Weights of a small transformer language model.
Size: width 448, 32.3M parameters.
Architecture: rotary positions, normalized queries and keys, attention and MLP in parallel.
Training: a variant of Adam for these matrices, 697M tokens, 5927 steps.
MLP neurons of a small language model. Each row is named by its layer, matrix (up: input weights) and neuron, and shows model dimensions 192-319. Each number is 128 + 32 x the weight over its row's rms, rounded and kept within 0 to 255.
After each neuron's rows, "fires on" lists the tokens most often at its 100 highest values on Wikipedia text that the model never trained on.

L8.up463 [118 114 135 121 139 122 133 114 114 138 161  96 127 181 159 188 126 134 120 162 149 132  67 103 138 155 119  83 131 173 166  85 135 116 118 140 118 137 156  85  94 167 153 121 109 139 159 134 182 126  95  82 131 127 180 159 149 116 154 125 104 126 164 101  57 174 119 105 138  87 146 145 202 163 118 176 121 107 124 156 121 105 142  93 136  94 147 165  77 152 132 170 128 112 141 230 203  79 152  65 135 168 146 154 113 100 100 116 109 189 149 128  91 137 102 115 108 158 144 146 178  79 128 113 135 138 112 174]
fires on: " per", " under", " Per", "per", " At", "ur"

L2.up231 [160  89 148 121 174 130 122  65 116 124 161 137 118  81 148 152 133 164 119  95 134 108 124 165 158 120  65  92 171 139  89 108 123 124 118 145 185 159 205  94  85 146 163 168 155 133 104 162 103 156 104  68 134  75 185 119 132 164 163 155  85 147 174 128 108 128 122 103 103 156 126 159 167 172 180 113 123 168 119 106 160 101 121  90 129 101  90 165  92  93 142 111 116 107 138 139 147 108 141 122 130 120 170  97 106  88 132 161  78 124  96 133 138 150 115 142  78 121 110 133 134 119 129  99 110  95  86 153]
fires on: " At", " /", " Per", " at", " On", " per"

L2.up507 [107 126 111 101 189 127 125 104  54 146 181 100  53  57 157 121 105 159 198 131  92 141 144 121  96 125 142 135 142  53  78  90  97 133 125 124 171 136 176 112 165 112  59  97 205 167 154 144 169 129 122  58 160  91 150 162  91 143 105 156 115 125  50  81 148 156  71 155 113 134 157 121 122 139 115 125 104 133  71 116 123 121 124  87 150 135 131 136 127 176 123  84 150 117  95 163 180 122 152 134 135  81 161  80 117 111 188 119 181 145  81 109 169 158  85 144 153 181  74 121 140 164 168  95 149 107 156 104]
fires on: "i", "er", "et", "io", "o", "N"

L2.up437 [ 74 105 122 120 122 127 119  48 115 139 126 113 118 141 152 130 147 123 137 105 139 199 111 175 118  98 101  83 132 148 152 102 165 146 119 133 105 150 177 132 129 155 117 117  92  80 120 162 156 140 234 156 164 109  87 171 101 109 181 144  87 202  92 161 124 205 101  86 145  74 110 118 131 135 186 144 114 157 135 139 119  82 199 155 107  48 153 135 123 100 181 100 108 109 141 167 166 138 104 119 112 180  88 125  62 105 143 142 143 139 145 105 139 123 160 154 126 138 139  98 152  98 129 113  52  76 108 115]
fires on: " of", "is", "r", "c", "ec"

L7.up552 [127 167 121  85 148 158 169 148 124 106 133 207 127 152 164 115 121 185 114 103 111 127 151 127 128 137 148 103 137 111 139 138 112 131 119 196 125 141 123 134 123 136 157 111 202 112  95 130 119  86 134 114 111 155 111 143 127 135 122 187  96 155 110  96 118  83 143 118 124 125  89 122  81 145 111 102 138 139 126 115 131 105 181 197 133 130  87  89 110 142 144  58  85 123 102 130 139 123 117  31 152 134 122  75  90  85 137 195  89 167 178 151 117 136 114 149  87 163  75  99 157 177 135  57 121 115 125 159]
fires on: "as", "cript", "al", "ass", " Class", " Title"

L7.up75 [134 209 112 157 168 133  82  89 130  54 171 136 138 116  83 170 118 143 113 127 119 106 143 131 149 139 124 108 199 103 191  93  87  91 167  75 126 127  97 160  92 153 152 115  86 122 220 119 119 131  96 135 139  79 139 143 182 179 112 148 150 134 150  97 191 141 170 176 162 135 124  61 143 211  91 124  98 110  91 140 156 128 106  84 127 155 104 155 136 131 200 141  99 114 131 148  76 126  83 156 101 141  98  71 166 104  59 173 124 164 150 117 150 124 130  65  97 162  82 117 153 153 123 141 119 129 102 144]
fires on: " |", "ers", "s", "ins"

L2.up1249 [104  84  90 108  98 115  71 113 134 142 167 149 132 103 150 118  89 167  52 130 146 149 127 159 183 126 131 132 140 139 101 140 113 157 135  94  94  76 124 104 132 109 110 158 128 140 155 126 177 147 143 116 108 104 116 130 141 137 122 125 163 118 131 153 115 114  49  80  87 140 133 129 120 178 151  65 102  99 117 199 111  86 182 186 143 124 121 155  95 150 138  89 157 123 137 173 140 133 126  74 101 140 174 108 194 140 107 118 172 117 119  71 113 170 115 134 130  75  88 137 165  86 116 110 103  93 121 132]
fires on: " |", " 2", " 3", " 4"

L2.up892 [107  62 129 157 146 104 126 140  64 118 157 121 125 144 109 152  69 141 141  91 107 143 113  85 149 180 107 164 162 133 152 107 147 154 169 155 136 102 119 169 185 139 138 139 125 123 116 124 118 124 172 105 132 106 138 128 116 162 120 125  86 168 153 168  92 130 115 169 132  58 123  77 140 135 169 104  84 165 124 136  86 127  59  95 145 111 136 182 149 125 133 159 133 123 125 153 192 184 237 129 100 133 163  90 115 120  80 151 149 178 163  99 124 155 173 133 114 156  89 136 108 100 129 159 111 135 132 145]
fires on: " Gold", "les", " Den", " Swed", "en"

L4.up561 [188 110 138 169 161 165 105  78 115 130 170  68  94 164 121 154  52  92 114 141  55 157 102 141 120  84 104 116 144 111 102  97 116 116 159 147 126 127 129 122 143 107 193 164 138  91 120 118 122 146  55 156 169  99 109 155 162 115 138 108 155  84  87  70 126 154 151  81 160 135 131 132 129 141 126 130 114  95 143 127  86  49  99  99 151 116 150 167 111 145 173 146 137 156  84 162 109 141 160 132 157 136 146 195  80 140 113 164 157 159  42 145 121 151 136  73 135 112  76 121 160 109 114 137 162 118  79 139]
fires on: "an", "i", "el", "er"

L2.up79 [136 130 120 165 140 116  37 125 157 160 176 134 118 136 165 120 136 154  94 101 137 111  97 171  97 104 124 121 160 169  99 149  97  81 147 142 124 162 157 125 100 147 107 111 192 125 204 130 179 162 143  86 110 112 126 174 104 162 157  85 134 109 122  55 161  94 155 128  90 103 129 138 127 137 150 163  78 130  23 165 143 152  70  99 152 145  75 138 137 127 134 154 148 141  84 188 164 155 120 148 144 174 146 125 170 130  76 158 121 187 129  95  62 124 145 165 110 141 161 138 135 139 121 183 125 123  86 109]
fires on: " |", " to", " on", " in", " scored"

L2.up592 [166 100 110 109 166  79 141 115 114 117 151 153  80 140 152 133 162 162 131  73 129 173 108 160 176 107 103 105 144 154  96 105 127 147 145 107  99 148 152 115 162 143 126 149 111 114 143 151 167 150 112 122 181 117 149 187 102 141 182 158 105 170 140 179 147 135  88  82 108 148 142 132 129 140 156  82  72 128  82 141 129  89 164 164  93 136 140 178 143 161 150 100 146 133 133 175 113 132 124  92  89 133 123 104 121 150 136 121 179 155 175  92 155 121 108 156 111 124 136 152 197  85  76 113 106  79 159 137]
fires on: " |", "/", " of"

L4.up1337 [101 181 110 140 200 101 171 156 128  44 161 109  71 140  71 132 118 137 119 127  98 172  93 102 129 151 158 154 126 152  76 138  48 174 146  75  76  82 120 100 117 152 146 136 166  96 119 117 146 105 153 149 164 131 104 227 177 137 172 113 144 177 105 113 132 122 109 106 161  82 179 103 106 168 122 102 170 142  98 209 146  96 130 122 119 137 166  76 136 113 193 116 100  71  50 137 129 159 137 107 157  98 143 140 113 126 141 136 150  74 120  83  99 109 159 119 127 152 101 114  89  98 108 138 153 117 169  94]
fires on: "ing", "s", "ion", "es"

L2.up292 [119  85 186 100  71 155 115 113 153 106 149 155 170 123 153 180 118 114 184 134 139 116 101 133 139  82 138  76 140 186 122 116  64 120 216 223 123 137  92  98 163  94  76  84 205 188 124 148 135 119 171 148 149 133 138 139 140  81  83 172  98 108 108 155 162 121 133  97  93 162 165 140 103 162 114  70 114 132 123 116 154  74 131 120  82 131 149  96 115 151 164 135 127 120 136 164  90 161 113 119 104 162 122 146 159 140 191 135 111 176 197 130 125 100 163  75 143 106 114 114 158  76 121 110 119  56 185 139]
fires on: "e", "6", "te", "um"

L4.up1211 [ 85 151 128  69 145  81  88 202 157 156 166 119 119 179 120 114 152 127 147  89 137 118 114 116 145 159 165 107 139 175 135 129  82 156 169 138  97 165 121 142 145 143  96 136 164 114 119 119 134 130 127 102 123 144  91 176 164 179  92 120 138 153 117 156 138 148 100 153  98  99 149  66 134 136 140  99  93 107 107 213 132  98  66 165 122 119 169 108  95 122 113 100 130 103 131 168 162 108 111 161 135 109 145  65  34 148 139 135 107 130  92 157  96  80 142 154 142 138  81 172  85 135  50 137 106 127 202 164]
fires on: "ing", "ts", "ent", "s", "ate"

L7.up1198 [146 103  99  77 163  59  99 157  55 198 179  98 110  87 130 143 115 152 154  90 160 128 146 122  72 160 111 156 165  98  95 103 160 126 152 137 148 117 124 101 135  99 108  41 161 199  86 118 151  96 109 135 139 136 207 132 127  93  91 181 113  83  77 160 130 167 143 150 149  81 151 151  69  74 116  78  98 139 115  94 151 102 127 147 120 150 107 159 117 145 137  82 114  95 148 115 171  95 124 113 149 138 144 122  92 100 108 120 160  90 166 138  90 102 109  93 116 127 132 126 156 133 107 165 139  69  69 180]
fires on: "an", "ed", "al", "a", "o", "i"

L2.up355 [119  42 118  75 160  62 152 143 116 165 154  53 135 167 135 130 143 163 114  92 134 146 123 130 125 133  99 107 221 117 135 141 151 125  98 166 140 145 144 106 152 104 136 224 116 183 136 144 156 120 113 129 129 185 211  52  96  45  48 107  77 131 137 155 102 154 127  75 111 129 150 136 108 133 158  88  89 120 106 127 153 136  82 130 116 144 131 101  84 146 152 144 120  54  84 141  83  82  96  82 160 110 160 144 177 124 144 162 129 170 145 140 172 161  91 126  99 141 110 148 117 120 142 134  79  60  97 121]
fires on: "ad", "a", "th", "am"

L2.up312 [150 135 122  74 183 115  98  92 142  97 165 115 119 129 159 125 125 151 138 148 112  93  96  81  67 148 105  87 136 111 142 101 102 101 150 110 144  58 123 112 128 113 163 148 157  95 178  91 195  80 129  97 147 114 138 128 149 182 103 135 126 138 135 129 139 112 132 123 157 127  70 115 100 168 122  95 107 143 111 100 114 129 113 103 183 154 156 188  87 133 137 175  91 137  65 145  67 113 172  91  97 131 110 102 119 118 102 184  86 181  97 172 119 192 109 155 124 100  70  53 146 159 162 121 162  91  84  62]
fires on: "ers", " in", "s", " out", "ation"

L2.up615 [137 151 122  84 139 122 110 144 123  98 154 146 131 137 154  97 128 167 152 118  90  96  58 170 110  95  87 112  95 103 117  76 109 139  97 124 138 149 109 121 112 119  75  88 135  95 197  83 202 135 126 112 124 101 112 151 109 136  80 116 165  96 109 120 111 102 174 121 141 172 126 126 143 167 118 145 104 115  71  91 158 128 102 126 123 167 152 114 143 143 150 126 114  85  77 160 132 198 168  60 161 128 180 162  55 167 104 183 198 173 135  67 179 156  93 169 113 121 129 112 107 178 174 127 144 112 105 125]
fires on: " |"

L7.up141 [114 166 150 132 102 113  85 145  96 142 164 185  63 116 110 163 139 168 164 108 190 181 100 130  98  73 114 142 139 107 115 146 133  49 157 141 153 121 136 151 152 132  94  97 122 118 178 127 195 153 181 116 192 103 126 105  78 164  71 142 153 111 120  73 161  88 196  81  76  59  95 117 111 173 116 111  83 151 100 158 121 121 162 145 157 134 137 126 126 142 193 115 113 144 134 159 103 211  88  39 103 123 151  88 109 174 129 134 130 211 129 113 111 143 116  85 144 102 165 139 144 138 159 129  61 147 121 117]
fires on: " |", "\n", " to", " 21"

L7.up146 [157 200 119 123  76 106 125 123 149 123 156 211 128 143 130 133  97 170 119  46 150 149 117 114 115 154 140 155 111 172 152 147  71 135 179 114 110 149  96 151 134 160  92 100 161 140 133 103 138 111 112 141 113 165  82 155 151 155  51 171 126  86 162 130 150 128 169 156 169 121  78 130  73 207 130 158  84 136 121 120 137  80 131 129 159 177 142 123 117 130 122 136 169 103  89 108 107 126 109  96 142 164 134  89  68  33 105 143  77 149  65  85  67  84 142 176  79 143  86  82  55 118 151 108 161 104  80 102]
fires on: "as", "al", "is", "an", "ut"

L4.up1222 [ 96 140 159 132 119  55 156  91 132 112 173  87 111 140 140 158 102 106 112 102 101 132 110  88 150 182 130 139 167 100 142  81  87 145 101 106  88 112 124 171 117 164 185 142 176 101 176 109 144 144 181 161  94 112 120 129 183 120  85 148 165 156 176 142 133  78 161 153 158  63 125  94 139 177 136 123 121 115 154 166 126  58 163 128 154 120 115  48  94 153 201 132 125  50 117 142 150 173 116 111 104 161 109  76 108 135  84  88  98 132  79 119 143 107 125 125  82 114 114 135 157  85 107 110 125  82 103 120]
fires on: "al", "ell", " Hall", "is", " or", "ill"

L2.up91 [ 56 184 138 144 181 115 187 144 102 131 166 106 141 115 126 172  86 134 153 154  98 143  66 143  86 120  89 103 159 158 135 142 119 144 122 120 141 127 167  64 200 121 134 139 118 117 190  99 168  89 153 115 159 177  95 127  93 181 104  71 126 209 116  75 165  96  83 158 128  92 128  81  77 162 121 134  82  91  45 133  84 133  85 146 110  93 131 164 123 101 158 135  57 105 154 152 181 225 121 114 178 130 162 100  92 140 166 216  99  68 152 101  95 138 132 132  93 110 128 118 160 132 152 162 117 128  98  87]
fires on: "ok", " North", "outh", "C."